config.toml
d_model = 192
n_head = 6
activation = "gelu"
bias = "none"
parallel_block = false
init_std_qkv = 0.0361
lr_head = 0.00558
grad_clip = 2.0
schedule = "wsd"
decay_fraction = 0.78
doc_mask = true
MLP neurons of a small language model. Each row is named by its layer, matrix (up: input weights) and neuron, and shows model dimensions 0-191. Each number is 500 + 50 x the weight over its row's rms, rounded and kept within 0 to 999. Numbers have three digits each.
After each neuron's rows, "fires after" lists the tokens most often just before its 100 highest values on Wikipedia text that the model never trained on.

L7.up335:554600401429562503472378513574483483499512540559448524475452470503526448498450521473515554523485494449554467451535478451466484458515514537557502525542449440520542462522515518425469496547578540405356533480467554452570426519445514508457497480392421599468480439412493442464490506431443431577482431468530463577474536631530502431508578508458524491542478449482364460492563509491543414469468458490501517436597532478521512548617570616437524481479495462515522492454573484442464490520461473502473538483567515457510491514561589561504531529454520596500560487558470506496548466571461550609
fires after: "re", "r", "e", "o", "a", " on"

L9.up238:515560406453611440525458432502510503567462487529429459416543405487510559550536540497505555475476486467560432524502524526368524493487592569489402555510522610500446474489454462491450504489472467521479525602514512509543578505506570556525579570543477505531447534488561462483459483426487477593517503517467463538538483550474508539506534487554528513397573418457459526512517526453450464405447407499595512463583495618527535469487406487595479511467509533549459503474517582511576651503448595555487575480466501595557500442497527559522569441486514437513452398447558499526538500507446527529
fires after: "iv", "ab", "ou", "p", "or", "ur"

L7.up736:575559500473551440511622490471513433503552580444454490546545453459497469426560493475593473547454464562527480480368457494551479479502554481437373618532505579404506484531541490446465506524484505486405519402413461550563504427400481505529527553520492496464483524473551437477527507501526395515549440440444488544496488614470498533481605546511532565541572472484483531457532419493645524523601506444481430458507519580482383491556449492552467479432488437523378501468513521420553542541439500473443480460560458517517551534493506542514526503456510500496527393432496494511450498461504459542
fires after: "v", "r", "iv", "u", "ess", "k"

L5.up296:433406488533528504436428510464525520494484505456458415561644514498477491496489456456561414449555513484556513539520535477575485489493450508562468459467524560440563529541537435564551587475451502512521405436441499561504482483400504513431520491472521586507548500479450548498558456362489595526516523393565474541446546393519508353495500459408432583573449449458451441394447495458518507458535419555553536535486471503465466485497482424510383480493449469578496480529513493435457565557582518541529554382475558543509529470509483491500442497512464487479531440417510480546513532394520497502
fires after: "t", " o", " T", "-", " the", "il"

L7.up314:529532492498421484408438517525479531563482548527484434466462564469565506449526455446547461566493492539538597545466563466466572399537443465578449552554578502593456525477546497490505463471519514492539517490488454560510425507474524505559487423518479510559579467479429548513355579439530517620464523510557528524485546545505493567503500438533465506469546564540488487607540564434523544563547586482454504494546406491561476499582501482483445386499545494502495581519427513466453562470479499494562572492440633609589555550541458531541574448478564520416507515523486497536578499558577393445
fires after: "c", " a", "he", "o", "i"

L8.up464:492553503444531471547566460477504521426541554538466482513540508509499500502464438500584576558494450514518466412462481432530530548516482507522562533407592542427476577535462559545568530560462543453449558534473437509455494461630488620467509470491496497502518431515544476518482509560571474439506455400507452534461527529458484463535507556511591512547468497526479438491437534511527507549511483527460447512556426573530468559464481499556526551517480455399404471464475509478544452440414569466462668479491445477458527398513531468536354432520399524557362598447508595495534488483471430558
fires after: "n", "er", "=", "m", "ow", "in"

L5.up438:539520459458572462436432500506556529478527476493468507461562617554509461556436452525535357388443577506473429385456534549457507562507567504503456462528487431554511489513522418542539458478496421595522502480557490429555503440463525548470465493557487516473501501503453535426489465449540565503492491439574390473486540475473501509507436535576550547395506533516490477526514486523536410559586506479538525509441568568537503446572499499571499414563381566530540487509472450658338482491469433464569562525475483523570477578549425474518556493443527474427515509500506535495452494574512473482
fires after: " s", "r", "b", "ist", " th"

L5.up672:463479469541459508466501498422453534530532492576579556542531474576520374443510522507455591439531433505472529483437475491547483497529455473359597477566439522418461482488481427488497415477471467505427505491537444489430527367512474521530497432480425487554472363438495508461573482502530524419455531492536510517451493558515452493484577402458494503481451486420454500509554464535450540468451452417504545557375648484483583502532451491496531528529490403495567466499482536482427511538518568480562586437514494531512493536462498435526508623519421490558496598459531499591467511567551573502
fires after: "it", "t", "is", " N", "Z", "K"

L7.up236:536409486488567493487458432541501524471461513515566523513519588410431496515544495544547464496435462399483493495484617546468483487556511512600566576417595578518539552534414499554483448485529431479462585476469513444471585504487444540518514463487488530514541490548487536522519538486452493571487542464492541563417410586535546542476465512459489485614445502467502504541512532523509505530465658511512548651452539563543510502485581528364489375484530481437412546496509524455458591425488478600533462519500538595525589547487463478571528388487482516446416521474464527518506513474488456512
fires after: "i", "e", "a", "and", "t"

L9.up25:508461503587626474562449513463549603497422530501506534497443536448522488557550510507519534490501444435558474481482445429498575493440421573519429538625558458541445582499535432525520478474569599524521445516501451578403577440518432468521555529529506552446453445491459566483526440553534461544464498499376445460450562504435577520471484491552500557479472542555559578452585513427533509501490441596522500509497546483534502508532510493439570590474588410403539579477454474480484498578497490592567473593504541506484493428526475577496492517395462544521551482553507575452539478540449534580
fires after: "f", "o", "es", "p", "i"

L4.up22:475422463482476552536459531523529481462507575490473555555525516474547460580476484519488552503522556595585569561591526407519536495496556532487450444366489559462483508467419502536453493486436468540516413519464643466500475447372408463494518481560479542524554512420476497536439478533547576520497468522541487538417577455516405572483423488482534559465520492477537434436497571535445527461442414386456494532524464529498430549522432524570506455482549401597450488449551514524476499543564414426543566548489438495588404566502462465497526501426527508531466540435543480452613533523500495453
fires after: "p", "pp", "ed", "P", " P", "th"

L9.up657:456526525541482524420414532446408499438468647393455475511485579543517532400483529491545620575476488560516467544408449511533595485449501499544461568506423546366435533480571475553557510569487448423493544453571562474505556454531559437484497595546507548481389486509512503434458508495478495489478515458432530438504493474439549509532509458561485505613552493549519553527554485455484483500494438523488515510516550515507457469452550557488478518532520454590441536515524490523464593481520455560502424478442546506452518401439508365493572634501530478573439546532473501550437441438490522467
fires after: " t", "t", "et", "p", "f"

L8.up614:478452464475466561466510485534597534454503615558472396491471560584507487565458531514472450560496452450559520540582599424539560580494561552552614515488523396403577594509476492452584474486645469528513449450497523418487464550528524441406511556505536514468437489536536569471491482447484544506443507450511502525461417621456481529472513550519579528533469465452460506485523568512532500463439508504499443570452469460511434441488551468414429427567552507570457446470469539484482537476541501502552539410508536489504580543520567546435465453455461500453448534436475510520528404547573396552
fires after: "e", "i", "en", " with", "y", "or"

L8.up693:470614490434478498487504482504475488510510421505573567413551482538471481544456508468449546467445490421634503523493531516400441537498464518542418456473541381596439539453465416403520454585464523515454421547544538578432493434466515485467551454476623530490520469516490431435546454575556541527429491535530529497454515512466488499533447468448530505520458526459507463449575396469462455390510600476493600451493502480471486509459519463514462419513425450517570525532520521441592424549389569492470505488507502531524500366479430547450454462496596523514464483473484527587530468502437518406
fires after: "t", "e", "s", "all", "art", "est"

L5.up616:449483397559553398557469495513531466519538561486468581483410664547564511490490461481513482466484469488490396559497465564560536515427503503449504519467585487441468342527475562498506478470441503530574433485559468378484439479445545459486481522493614578481510510536518521659460529367576408545524525552518482510520572534488438467496464519450463485464526399528520492569494457471471496540452596465501506519532540504479508564524473534504539479536421489493546536518400390514484556435511539414542554498502503513547521513611465486440483475473514555512513457553460534570506535517591448489
fires after: "r", "i", "am", "ic", "m", "ir"

L4.up408:527556447530565506545535486475462367520514502553575571501534615527548537518386458505552400472453520492547458487512491393511470402518510520548496466510558480587413453584488493469575583465436490540478487479534537427586514550500528548582574491587474472513468581408464440525468577465549468471553476580529522538541451498501516646555523495412459517542559483530525556545445479505538527408379537483475504481536594514544476466584504542555455507454472486525594575570467502445507623468556437484436474491471534456538542437527527511489404520506460484540578477525505537526474549477524517432
fires after: "u", "ic", "c", "i", "ec", "g"

L4.up576:539504449510460505423496477553593416545586423503526460490501578530538486525532448529484551519498482479501454469500458495528476396508477418469480532448394509462563517582526481548506436445490495554497524381467552428478470489510568445570528499571502518444419508483501475463414504463473479617484518441552442562395491511618504501389482542399484543577498590529517536601566500418578473511497569586413515535451461460530496496520556558526508457365473480563495546489482469558516490480586419504514603555502517395567442516458517409503577421476461545516435556525496519513527549515463527482
fires after: "o", "ri", "u", "e", "x", "y"

L3.up353:513546496415497461526416498506524491442560552560508538473502483512535492530472548576464602472502462469503564461499421495473544612510527496463481502406412474534583531481447565438487445407527516466445460454599547421502612555521443551435423578479469476470436543482463508525546413491520517450508593593521509534457509538502506576525427459530487426457584487498529545537518428440550453550485461487503464392575587412498482432461507469556523424415481510510515489447326441460528460506502510549542517486520510518455474432491443475549549392473424502486468429530549531569597550432553454504
fires after: "am", "at", "en", "g", "i"

L9.up81:546464527510438552524522485545548413499488502470458513580436457519526578602619448498406509506426478512467566497583602461429527454496604543548419423503485577590401578468524537492482501513597463499461431486556539450465481519507555429460500550522438457518491532478466514474572449526524487568425514446435524556456502514589507494567579508527486550531583443455531486524494453406434497500445533565447476466472492572554561503512470433536585492518499558538419529490468487464489448483474446485467448518526505518394413482492435505569545536414525423560404647457485482524456441553557543472
fires after: " re", " \"", "ou", "our", "b", "ur"

L11.up307:485464451544416465523434483500469581502541425459582556507438516564455522530445554486545566505569447515550491476512470370570463519519483501466550512505483534558483517564521484504502503535541502491568419543509385561416557505496459534524565532471398484530479459567406480496528462533563558464531447547543470470446508448577517523540511550521502537456443540446479584578552485427462488490634503404446500501449445557487499550486481597474553635539506528376508431477521542434554531446479573529397626499554499439556515462429513528559428424426496516559502604461536439483491533500495448498
fires after: "=", "j", " p", "er", "p", "-"

L4.up427:579537517457560532503487493477492459487396492553472509489515421534511497373519534570521557467474477489545397490508535503518402399527486497567583454481552541538548563549632483509400429498482478491458483576439626552442493499511486496488500535591464560588481565550575442517496455472473518492508472387476507551460443518489582550448463523556401446518524570429548541586512489501461575460606582572501485449500567407525473515547522486555457570502501406429395444559457483493492433525500498454545512467465596454534516462518503476542491558473499587470495508557512396537557475506555526440
fires after: "at", " h", " H", "as", "o", "h"

L4.up693:533438509458502450548526433509511326470501483364491497496503496566429477487471464478491502486480513534537460440489529480464499466568496441489530586492524552497503497426572514529497415408492464617528554551521469474537450502525513507545392497364509458457490557506488502520420441498519488472442605512530485444578542530510526468402528517590563451498508592472519530419502455538396479503514564519523479507592467503528557529508530552509509548420415409460527521435673517525538585503529544444479537505463561506464462489493414536478416430567497437514501457555566589569524499490600492456
fires after: " b", " B", "r", "o", "b", " St"

L5.up726:352520474471518501445443534488526432568419394506478530439508565494557477480568488542489515460492402507565581527518449463469539471493535574546480438411482429496512441489518566540583393501488530487518475518511482563474460412542610467434505556490566470507448486537459537488557551525421454499562553457524472558565468441512540496596414494453536513560458507483477480430402470442439488473487551496487529508467526484535527529506460541574510462491455442372631453571536542529552555616466507488538477407465515451449439603481526482497440510452528528458465488505422503399574574468502471393
fires after: "e", "h", "r", "ar", "ver", "t"

L7.up430:526454514454588501514478480561496460531451506582483496471444627522536523438535530544569460550519585487534452564539502509496547508558538419560476502577492539506516410491427534543553537495602446479573442529410471448393540455478566631514534505481606650473385404538525527509614465491512537549429451484555433417529455544445512391401477507492422355533523486448617539570499491473453504514502553471494422520497495472481500569434523519535433530504578520527504475430420490492503506508559493523569542503471533498487546497498433541482466453555518517555575511470502479472513491531505485485
fires after: "m", "em", "am", " m", "un", "im"

L3.up111:520448375490641355514511467500476525483541558523358451481508553513453522532571518506451516474367419550480592476511445487430528389457563519509488503520482543518524474500511492484451454487569589433517517592508589512524566544513442533511551483544490526470493453562506538554501580443522463479519567473507487452512437559446410581498457477480496469553491571441497447445535492499519551514540529465513549442502580522461415428463521542618461446554525549457532463491473494410537519599509511579519497477522467565466554492423509387490541472532499546433423446474547531625510563527488480434
fires after: "en", "ou"

L9.up376:458546477475476494455480413539517425525491501479469387457495560528610497499459458569467499539527547490575383504483450502501486417530485505553419529457487504535559518546600500621483495542555578483422452491464528435435444572534515450519473561607436450410460525511521480466515490403568508591483511512547554561485548503425533450568421470535531402536485517415461535601498515471509418478573479602487478498591529558480512525601393472455550536422525417534447535547490495498527509479570440509526500492482426583475509437527537507586412520528528540547543492510520410541462519546485518609
fires after: "re", " m", "e", " M", "o", "at"

L8.up540:523542489518565498488546535508504564489516581520508485413484495507554440504513480521515542419473555540553486539536471568458499420466459510463473511454636466540537525489424525487507512490522487494479383428456504535540569532465488589514507564447547505553413502441411523586517518517532445586444464463594582484384505524463493468509461455575398542528530512471586476566634414528524504377555516465546535521509506498501482443474429502518535516635516443468460521496459503474393522541522520438522460537452544469589449425487526471566399564558678437441460483561494490514456507508520509546
fires after: " s", "c", "o", "om", " c", "ac"

L7.up485:482561561413513514490437554557526463516457497531547510400586524469502541544534408458504495555475417453487545563480449434580476492523561600453553512439456546463515448561420532513525527525473496523425520499454496624524553451525429465409510437494506489532515422520521477487527483528558500500445501485599465466530444514577455575490406516427452449536530493484540444557489528494460511499580535572384509301513404473587489500478470466551536447487494475537372523564512559541482544513397543481491537559511468434462517412473528475461492459564524496423534450465569607554583514474516492484
fires after: "mer", "w", "y", "em", "s", "ect"

L5.up160:526446493605532561512487501473524509496499445469440501546502593483432483452515475546440567469461491491453463424484497530436557489478490520526510472526455598579452512562477495567528422535510485469531480546451411503463492515526562578529505446489502518553512512473547573583490525490506455522469374458341539609564540408485457478400566475554483476497483517421455419486607571429441465473530476545496449551484485454453553406578518551458475522507486479551571509507496541478509417545467500532503540604547447519548399577543503553409566467500464493578578489482515628427519452404559578536
fires after: "p", "l", "g", "r", "o"

L4.up46:493466462507514486505514485570489520522429483440505551460502490593597530467466569546453485438501401503518431521439591544497525470471476497501488488624597499470461529483499532431456458542484475540522514431532476479486413443470521476440472531376481449544507494569533432472408429481644497492483464420490580555481508524605531499494482492440584563496573452465499539474429448387497395536406514523487512541487454524497651560543476439466471532578544508380517513520549525535513547496504575516488501555573512501498516505495552600574512481475490508588525556473516469488477481542688491526
fires after: "g", "is", "ur", "b", "k", " g"

L8.up196:594460437472510602577455500517486502503489523494542571508514509418457504548445550517518534488506496524485505474532550465530529585518437486428499564476486457538424495527410473576544463598536450426525552528491399479540510565573548502426465528548492580463456473478538508470478597432501484482446516422471468418448537400516568487569448547506570521427458477507523516493508512501582429466472507558537472515549583564456579466525584413564528366374478447387458595440470443458578474535576491410457504475454435547476474520491480463451560498362441502474501537510561528419517546527463527516
fires after: "v", "iv", "re", "es", "ri", "er"

L3.up80:598509530570598504511425605530427537473438513529504492524553478485498459505499486504450587528490510424547550444501403368456468505474481544473486481440596416444577489504552461509528530453539585500501494433479385480514512516529447562468456517421422508517514473532507464617509472460511569538525571525599468557469560548454555511499462398512514512552565489525414475511596558471519471476542418518469443427541469518582536556566513542550515485473636498616452469530531507525521507453538547440493516546462564531504468556529457566446518421515482556513547435553558630432477521476484487602
fires after: "p", " o", " A", "o", " a"

L8.up495:403589539503453401431461408467401477501430568468435484453463543468472561567457577502440526523579500536489462551513360503516649544467557411428533473462498465552442510570527483547532522527498450397466508511437540576492510525477514445460489474576451499524486520482535526496500560437519538456497551473440374470472474544449546493515457511522506444541477523505481603399562486454489425429485507500500545502466457506431460497499454512537513500429435524597486452575546498498555478440502519476555606457531564587534440589550378450489494520503468578521589502596507532478506441441511521448
fires after: " t", " f", "t", "p", " con"

L9.up196:526429322618504539471466453447448455611494549445543481501438487503541578455505462512507513445554517594512528538489589541563537523557526501474448511533562436509512444492560478456444555507466503572514501500534498571500425542477520466443566491462494549537503513464426434531387581613546479475439409477529515374465497500509532438476584541459505500420593410482517609451562516469519420492452550607444473439505474487538458460483521382418504426533486578440481503531453608510505486506551519511454456511495527417526526490504516466487512510550425515534550464526603524443525488520466496447
fires after: "c", "s", "ec", "v", "t"

L3.up576:506534436489535487549634481426499496588587501395566444424507476540459559382541468452524477554489529504552468505538404402494515518450541512513441498397486519571534556465546602475463503487483423501518540518483490500605470521510421498514574486489461476468552521571486500546507549463573484472445486477479528497515505505516485576541561441435475387506520523415467543466448464432477394539469549601450500493578441547531450465562395483627519475522557498570551466424466448401511509453471551467612443512521482545527508497528422510486506428500442541527477556354543543514517499434458507463
fires after: "r", "le", "u", "re", "rom", "en"

L4.up45:626510618497546518533401430540534405537509566426597556468493602471567499520547408490427590488484497528441444523446518509466434534476516466657445522564498516487456463452534447590484497534566512587423507584484507419434515447573497557494492506444463472464497511469466459526474463536536562517533584494532448433500497445468560404461527539440460530524376533508513449478545465537529495460443610456530407511504485476563577493516521594472502498483447542553527455422555507465527501522497431514485488540428470571574500429470523492426479459491430556492504543517517563534466434605553531523
fires after: "a", "er", " l", "o", "r", "it"

L9.up267:541623449458479463557528498444459431513403457408444509536480496510511507520568527497493471446577512525522493512474476536451541453534472452381543519468514464398395542597433544520520461595448472545541495459440530502536503536489504408559583543516437460440499482420459536465483487522326447582428501526483462457497417469500489533493425415572444498550551590495555470356582488473519449473505436564530501565498523489410498485502477554429456544491493511529458560556488505532531496552551488499555538445490478640429532595520474441451461489435471411512456480514477512504489495450420546537
fires after: " p", "p", " c", " t"

L3.up697:469461488446482482484543513508458570500554528524465490508574527439489387430561552473422475542524540484458460421516470511465526533599501450497452579443493508411449517590512571525454452553468465465538498513525556459521388449501483495443514491534387465479552466647407583540596475550583493578541531529498497423480479525489490531527500542495449470515599471420457442556509451496503559530467507506565515520594589506492496529573483541519427457425560435505575649468465430474471580537522461512386463477490491537499560453453464537529501501449514472480386447487580526580570453409517443488
fires after: "er", "ol", "at", "an", "b", "ad"

L9.up567:554527484489613561497471408469470513508452494517501589456484425521515451485396465427433485426558463503469432444502508511491474448527531529626587528513578522439420541464403511541496501532502495580426485515489460498514485502517564448425500564448540559500529462503456527460524480425511490473563497495591553493493587471552564493534617529451452512565494501434517504405452397443486597548441475523563536481422463471510571463507348462501404506537510466480585446488545519473545520546519547476471416564467452512512553504592531510524438435546379608500483575532489560487514523501567419449
fires after: "ar", "ur", "er", "r", "ic"

L7.up416:472467460485482479487486420437467496526499534464511553448439486526461442478351526405494452491553514546445492472499506510496520549401471582560439543515490471497552473473599537618540502517579433522508502516502461464566401468482494523504513543508336570532534435522393586490525497426517449488501398447521529545473577488522513503524496509428555551562439456552441530420548515442524406550485421524542527470461525544477617446525522467521468514495344524514563507501550525532469534377476503439521448431521517540518564618499541470449512471565477456414392467430477502501513541508566517514
fires after: "b", "ub", " s", " o", "is", " b"

L5.up384:570483428476536562468445493567555494498437514558447451445495599529513466470523497459495546435549516459525412518549489533411481474527464472461405437563575555559500511540497473534524590408478467629440386486493561484499420471553429480600495570510570486461443497506525466471486484441442434533578504498437502501487449550447579491523510427489561419452537550486507514524529473478481470467575494460527462410537481456443531475539466572515462451451464517540487528556591482558525535491550385544478521574501509422508419469534504477497538670492468528519502455488487557435558638571560605451
fires after: " m", "0", "2", "3", "at", "5"

L3.up536:516526491442484562488463515411436478513509457533548444484537487596489475489554469605499512522473583420558557450476512553553506587542542477543495520531451479502531491492521404596488387487561555523561560559502475542612569462521518553523467554459458485485450460525551518489418511498463520481483609583536424419504421561509433499488463475527593490470527606633559522528538439536487419497560430442533425499508466508486562586474565491467490547434569483619548466448535393484427490505467488549476602431462551460481512561522439489555535483558501506539561460555478615517503571458516425502
fires after: "1", "2", " Y", "0", "6", "4"

L8.up265:432546529607410432515455513525549505477599440468539576490502488460498478454501485403509476443541436450603424409530562538514495477527485588516443473612534486465475506476464530468499507569518565449465495608506460449447500549545522590386545490485465552477436514553498435509440567466524548446494493609470514504582471504571478538441485454587512522462521543466611497501522344485603487566536539518480464534465508497525547478582463511483469534475557490527547519444565555510453502540486512473538579629493530637519446411521450561508427512448462473532540446474525536464496455473556512589
fires after: "i", "p", "it", " o", "b", " l"

L5.up51:582514539450577529418520519497485462530440576524530486513498474542453598527444503563437499479474468539503537520541527502635510550520524451532436445440477496478511456465521655559452463395526516495449457536400510498518437435558395556449566605355480504442485444511459424459533427508671506466524484522482547588531453534468458501484569558471594582462491410438490484512528542488498466424486518526407486449554430503529486446453557475550592565526495486495524491443553533510428449466534451412472512440431507509532472525518573459493496483459488506459457487517602472555552525506475529449
fires after: " al", " Al", " s", "m", "s", " S"

L4.up632:535451426572531533425601425559417443562528562498473516520595512534460546536432542549537523481504555555531481415498542461423427496559506474541455480455406529493459496475471516542497462441538503568460648515459472437488443423589421419496449543450490440494441422588543534544424478541601479520526517541523485534504487410640457497470509492480513566521508510415519513490580479496483453514512485435431503436468525531460510552452451551585484517544430388438528452426546485533545473556513501502494462497427450486462502495498543517540456552474489487482461568592523502410564540503439657465
fires after: "s", " S", "ul", "is", " s"

L8.up109:504498414474428492520507399554501501502560539484430499471534514440533541484423394455445506524401442550500487534437487512490528458490407645412493507481558491495474540453429522478550432474502398451543493555501434466587527451486535526436556537502536449461450458524520463511498579445489513570482495384557570450452578450516465465501436510590553507507553457538503453573542495573497454540494560496434462377461501504580438498513521448641525504477516475418515491449473508536480426426528562480504502552488498507463419470466484488380437545437553481485428513435664573489495519554523509544
fires after: "s", " s", "es", "y", "ly", "ur"

L7.up558:489389529492500509482502574629456481517422510582492545531569424454463529495471506437569462460550425477610502480427410433501578525459465479479476436490465511495473431465560461529570507622477470493482401457472457541556561467518447455520515508595479525465554517556407449499528389418474496509434470491539484502564543480549522546493498606422464548498518560509536580469572488481465429509485490481557505469428427547466478415463457446584549479465522467473479508471510445469390537518496505402595563427499475506490544475492510486464440553598414528464396546487461538559547525587505464597
fires after: " h", " H", "ou", "u", " s", " o"

L11.up193:586577478478520528517544463489539487493536426509509438515508464516425587413472496452474371523513533495575469432438480464562480437541494525442496433513470545466517464468555605484564515572509499471460545563445450583458509472495568499440517513482487395571489469555466487465518543489476457508437520625562551532570564517502535567433544516451455383549512512434425496542558506446405443430508512492516432544467471437468458518491474548519567534564537513540523470545498554503476397556507479536473511461473502569522417545408467515554550445505532546592479521400367383567487536467508362545
fires after: " St", "c", "en", "r", "l", "ter"

L8.up78:492468491511509510505489508505422493487496539505537507476505474522515549533469496495518432472521618561578493469535480504436542491531443515479437542407537531484478512474436499556517589593560499555510531600509507528518546457561599534458508497517555393506386401382469468470473506491533419429582510427510529508491530499402539444506526374574495602483574579520553523512487496545522497494463545538446375478566558506465489383505495439557606520549385515436477549425484453416466517461404542433484485425486460594466463460462454477482573579491511512477463615538462542487441571505510528455
fires after: " s", "es", "s"

L3.up745:537461480514397462456401459526574461569499498428486564505475528487519483471557456504379460438572496515610581553435502514516565464498488464514482509512442448500499518480512534546429533521474391562481510573482520470585582452438501524497425436465428452421473500479488539514389523508536475563481512409454470480533442481520485507475541463465497564517495624491574519575528482525503555510490456539532482457529493443593551438478501655428491510371520553600540511479494467481449536534552446516490529511501420645495623463497472519483510447479583528553486542500405523459403556515438442469
fires after: "r", " L", " l", "ur", "l"

L12.up567:520507482493563475506551526516514533568537528535493449566547526464501450470443433535445468476512512573579538532548554445504543478558521521544426430409490488476459581534479414486445463631487426484553443539462527510496520356590533616521502522485568520625507535462490539484509429552452505427432537530549519526403525467381443425512476448431525494535585514492482515509595523452440496531469433502522541552487438586498526591600502557448471474535585570522412490538591524526472602528493514398529449544413410449522436476509453528511488601445504478534466497472489417516540472524524508499
fires after: " p", "p", "o", " as", " P"

L9.up265:535495519450462463382508565463426502568465471468505535550506553562466441418415517498403401404554556516476522495490546506458578423496513425626397481547506481503380489434471467500503483440511508437487493528496482619473473536572524508579464467451465504541474455572464556487507468445586492527407535434439575464574451488540482412576471488436531585548516486468448559476533476483536579441499562453527576550495538530519592506512517391472552462530544413485479447453428514524469593550481435454529540581471590561531579554523498508545457561492475485572451513479520516453461428558484497477
fires after: "u", "o", "i", " w"

L7.up206:541400403459377441589569497411523558564494456573439489451522496512553516441532682484417530465462563504475609489531445437440516485558573450547467431529427438406463542515491463506544487563482559512510537462422552528533488514511514413538514567448588533500519420515518477554491530481464554461509515553499477465510410568508499505451403438465492524480519552490562537569594473515419468535616545401451365481507524518513538494558530527484473509524478404467586426474485468482476494510449517465532507490496553537455533475459534524427502465573479557552476499523425485551567570467527485481
fires after: "a", "3", "2", "it", "4", "as"

L8.up730:470482464443467485438459540564398460481516563470523530410502537488423550414506564462528473471552474471542519514483451606527511532381494540472501607557473598541545458486465525546561408630578434479513454509573459513462434438505450574526563490467531557598516505573507473544546430425572449428369511482569501531541514553526514578520523468507584492494432537500497528458345457496484495515507501461542499518444447549532466537472547474433498460576426473568537437556562581510502472473530557499423571488432527476526562518493531453565531519479501497539480562438446471446611534468513504587
fires after: "oun", "ub", "ed", "b"

L12.up503:425510494391500474449565513546469447423527537493437544587464528539464558477491455543500491458521434591507493474545493474430554505493442533516473588423477509487433526458405426404506481535522509486498519485484552436396522483498414480437492514574541501601485494432485448433425432533492423499523534503495585534538472386492490454564576387448527519512485497508481450438475517461437444544419513504443465597483479568561494453563479426433522408525444491379496403560422482500509425529446517472523465533444464545400464498436475476609534505470463463527519473505526538644427557500481532444
fires after: "19", " M", "s", "n", " d", "ov"

L7.up569:513436488484510495430448479518621481543534513545601464502554400426518418560481521542495495542506611500487568447434588476531504533589516516535491470369600398510491542554507537567513503493536478415555491541581572508496521471449537526492517490526457521540561587468392570468510460456496520559467597543544538468413517502535510494484578487433534440592523600442511545539466479494516462556478577560408440503464555514533561558592426629520475474507528530550536494505484484506579532434544466480527443598584405468489545546451534539459421454508488441529468562474516549515580476472520497522
fires after: "e", " p", "h", "b", "r", " P"

L7.up420:495527488549467476503464533518497451543555492448515540551518494542447431361550461490449509472399525537534551579455478552499476502448438455528566493508548525477514482512537495418468499562490516485401437516466501492485413535427521592452406538509503518508447398536476430403568513537575441446490503436517493580496517488568498454516475450483501488553506494484402535423528418543528519568564529531537483598455598564575434588476523517553428581516517504532541561579555532453489486522573514522561578387624501415619555412432422478462487494541522480528428413474544470521548535501557477448
fires after: "=", "e", "t", " T", " N", "ad"

L5.up19:529534469513535551506493560521444450437481558431529470542559449554428405384538405413507541450507505548577558478540527508484501499501457480583440559464491519486426475502506526621472490571476529608586532559504517483511411514480526457419442458461472488459508475581509556492464538595554407454532528627562541494501485546485438450492475535551518492455549512428600532510534508514604491566527489582625494542538517527503524597527496451527409554547494510465569546499513495501401430464398479475423575475505424511491506453519412510597573424500474513465444517481565491564587489504534463524
fires after: " R", " B", "an", "b", " b", " L"

L7.up523:470528459489514517481446428588528491568484528509410568534538530533484473589486492503485488481587472520418481470518559494393438458460530548522530512394555450525544579471418496491539573584521386539523533486568464497549522426590431411503471607540548500536507496450435422483488519522511509467508436472514525539492555462457542527537494519494455513561540437505519560368525517474585521458425491568495404494540526541476542560374577552577640392466487564486504487467511557500508485512459522472487533481551473482452477475444538594501419525380497509516526574521567572498473552604569563515
fires after: " G", "ing", " S", "r", "g", " s"